config = dict(
    n_layer=9,
    d_model=512,
    n_head=4,
    n_kv_head=4,
    head_dim=128,
    d_mlp=2560,
    vocab_size=32000,
    activation='squared_relu',
    norm='layernorm',
    norm_place='pre',
    norm_eps=1e-05,
    positions='rope',
    rope_base=10000.0,
    rope_fraction=0.5,
    qk_norm=False,
    attn_scale=0.0884,
    bias='none',
    tie_embeddings=False,
    parallel_block=False,
    init='trunc',
    init_std_qkv=0.0168,
    init_std_o=0.0,
    init_std_up=0.0168,
    init_std_down=0.0,
    init_mimetic=0.7,
    optimizer='muon_variant',
    lr=0.00978,
    beta1=0.93,
    weight_decay=0.0083,
    lr_head=0.00559,
    grad_clip=0.5,
    warmup_steps=200,
    schedule='wsd',
    decay_fraction=0.631,
    decay_shape='exp',
    final_lr_fraction=0.05,
    batch_tokens=65536,
    seq_len=512,
    doc_mask=True,
    train_tokens=582100000,
    steps=8883,
    dataset='wikipedia_en',
)
MLP neurons of a small language model. Each row is named by its layer, matrix (down: output weights) and neuron, and shows model dimensions 341-511. Each number is 128 + 32 x the weight over its row's rms, rounded and kept within 0 to 255. Numbers have three digits each.
After each neuron's rows is what it responds to, as a language model described it from the Wikipedia text at the highest values.

L2.down2451:186129102136127103124096121168138147098080159111119117178059127131148149063073109114066164137105125158106193161148153177114124151086128144115116145133165111108107122157154120104150180105116138117115088139101211172139143081148099101163160118111218164086163114149144150097128124119108018126134105147120079123094158120202204085130112177141091073145115089154105132139142153113135200077133113120120153159073131113112120122082122147127155160134175105076090075162144121130107049165115117132139138112119149148116133106163
Mainly "died", "dies", "die", "suicide" or "death" right after a person's name or pronoun in biographies; weaker on scattered mid-name word pieces.

L4.down1337:101138156215182157118153122084154088133119124202071080112173103174127150102149141127118151150115115162158128109132118154135103082084130119146160161079067185121109160118036142160197107127179141157060096102176090111171167107124095118196142128137144120145166129109059114143114095178104099133121169102060075142105104114180155128086101157125209095088125141065132185115126150141157123151155076101144119149091138120120173158137098195166124112121129190110155146137087116116124128139188148157116142134088149166070119078089
Prepositions, auxiliaries and light verbs right after a subject or verb that lead into its object or complement, e.g. come to, back into, do him good.

L4.down50:106147161139158142190152151112132140169177200157122102168079096090158097107068075135096183109120104196145120106123147149078121125084182052161141133146097126125137090123115104082171184134172168140104129134150126125145181095112148099133020116106154077142131111097126106145176114146108133145106108139114109103128144128129139145130156132152068111139099144089120171140062103117149117170095163080123136028133149163146092134107210084090141126197117101089157192113131113140162127083120118120120170084173137108117089162174
The year or the comma right after a full date's day and month, e.g. "born 9 January 1965" or "April 7, 1957,"; more weakly, surnames after first names.

L2.down84:175161122135120138103162170091101092084093115085097092111116208136031148108135151093080209079082144085118095111154144080147129132075090155176122087053133150142106144138130084127186147148125121148156091095140142127159169173161134098128140149097128123101150149144094122127165129098093082215148102131075108129122125131173093146112150158149146177113138131108093078128177107126149120171149109167139108144141163151132064109187104075129109166129147174143147127168094148093173084134088139142173090081104102074147176141114
Short common nouns right after an article or determiner, often heading a compound or taking a suffix, such as debt brake, stock market, woods.

L5.down240:193126087133141084132152083115152119069115163125127108118108122101111080098152170157180154146090160059159181114152124126106149174119107154113143089172133141142132122145164078149146177138186147148170122150138103178126139122145110121052093099131118152191140176171156064104119081121107152143143107074092081129101117137171120090127093144172137136112152136181148125127114127126151116149122178096133152234122120109123145166106128147099144118126040127129166124092156172138114115137128163126201167104116149138154136100123
Nouns, often uncountable materials or substances, right after a qualifying adjective or noun, e.g. facial hair, forest litter, wet powder, social injustice.

L4.down1120:143143176110106121137139157152114138099148108125073115089137125116143085118146064118209110100134098118113137154147081106105101118124146121128210163105096143085113072131129110111163173185159143121114179094094170160160117131172115118128114071052064166141118124146132101139159091164095067134113146189129141147159107122148129151130120151134101141077121076111150108162116141162127114161101167146117138131113112129209144097140176138100191157132126122088135082124092155139132147173169111181162109113154093133203108132102
Head nouns, often mass or plural, for possessed, transferred or recorded things after a modifier or verb, such as money, land, evidence, information.

L4.down1707:028068144121119138055239135107138065171129126111183108159136162077131134111109082135148145136193185152080161121173183118176114140110125081133144130115126180129149167132097148142166193157108108192170084087101157123132165099168101148105179121122170118103135091088135126128187129133152085156138138144091124096063112149105195152100081104176142125079104087162114122152107130117103078158142117119076092152113126114153172136071180110110096127207145122081157144132123057102171131123120125098139112136082184122139075170164
Fires on "died"/"death" after a person's name or pronoun in biographies, and on mid-word pieces of foreign names, e.g. Qara-ba-ğ, Andra-de, Cadilla-c.

L5.down2286:132109137096133185182072160099081159180179137156089172187165136123168140086125106103153132110096062173141111089148147113123163172108154152179087158172162106191089111110115127108153157137180093122084147092137167160098186132135149092138148125126095087148073133148186117107102158077105070150165157205113132101113140186138103135159094145076094135178093104139145095099081135141149134142129157160105120127156152155128123113194097152092114132164158110118189102157083150105114170156094112078168117130099099107125132107120
Tokens that finish a date or time reference, mostly year numbers after a day and month, plus closing parentheses and words like following, next, final.

L2.down2236:101126094152113229161091145100084125116141133145041076178089162132160094045059111109160162135191139169122126103112117170132181126098160102125154138142140102109100128139105176153155171143153157188120152116074167100092107080098130106156128093162128168130117159179142152113179191071101152102118100091108122130120192145112129160103156172075110121192176161104074142130140099096087165150128078095189109103101153119188094203129174172087139129133116088055140155120100116088154133113166144168114110108172140171143116156134
Common verbs and particles right after a subject or verb, mainly do/does/did, can/could, saw/see, and "on" as in went on, depending on.

L5.down567:120089126120117191127177095119164163141130158117161101143133160092155132118139075175160171120137194168129059131116134160052078091167152064141072125150133068143135135115127187119122077174098073109124129167093080108114150163184164171158106115116121099162120176174184081116129154135097128143115115094133178107094157114082169135104125095141117078082113102102070105120152159116168109103105129107119108199067111169099131141167159131099069156172123102169143156179143129175200131181127137111154122117110130125097168119137
Nouns closing a verb or preposition phrase that name a place or legal state, such as leaves London, in prison, stand trial, released.

L2.down1875:124157102129072161163092203082111129101175115127080130179161136122125130191117071150066119131054094083087161138099122138106120129117077113104185113112106101111135105138152193111173165167136088138111120090205121131091164128095141163112220131184073127120159104143133139135099114101117112181120085115118078077186129121139159114177154131148128139173093112146125143180138138107098120160109143196109169058124141147175097100181153135141189144028120126139073114160074160138115051127132093137134103097093101072123172172067
Closing tokens of wiki headings (==, ===, line break after = Title =) and closing parentheses ending date spans like (1860–1933) or (1996).

L5.down395:170038079115114139129158140087092129147122150181152083139196124152173060141086060118112146131114164180154143088138141147100088104156138161077121079129117091123147113148127135155121161110059101142047173126096157148056143176157102133184123096090137183115120177190148099085121115149158172154150067091152152104146154131125122141127116111146105222143123107111141146088124151045093094060144203197116134111133148162164131137114115094137109170165127149092156153184130140121157125115115113102167221153085062137156146128072
Verbs or particles that close a relative or wh-clause just before its gap or end, e.g. "is located", "wherever I go", "what a scarecrow was".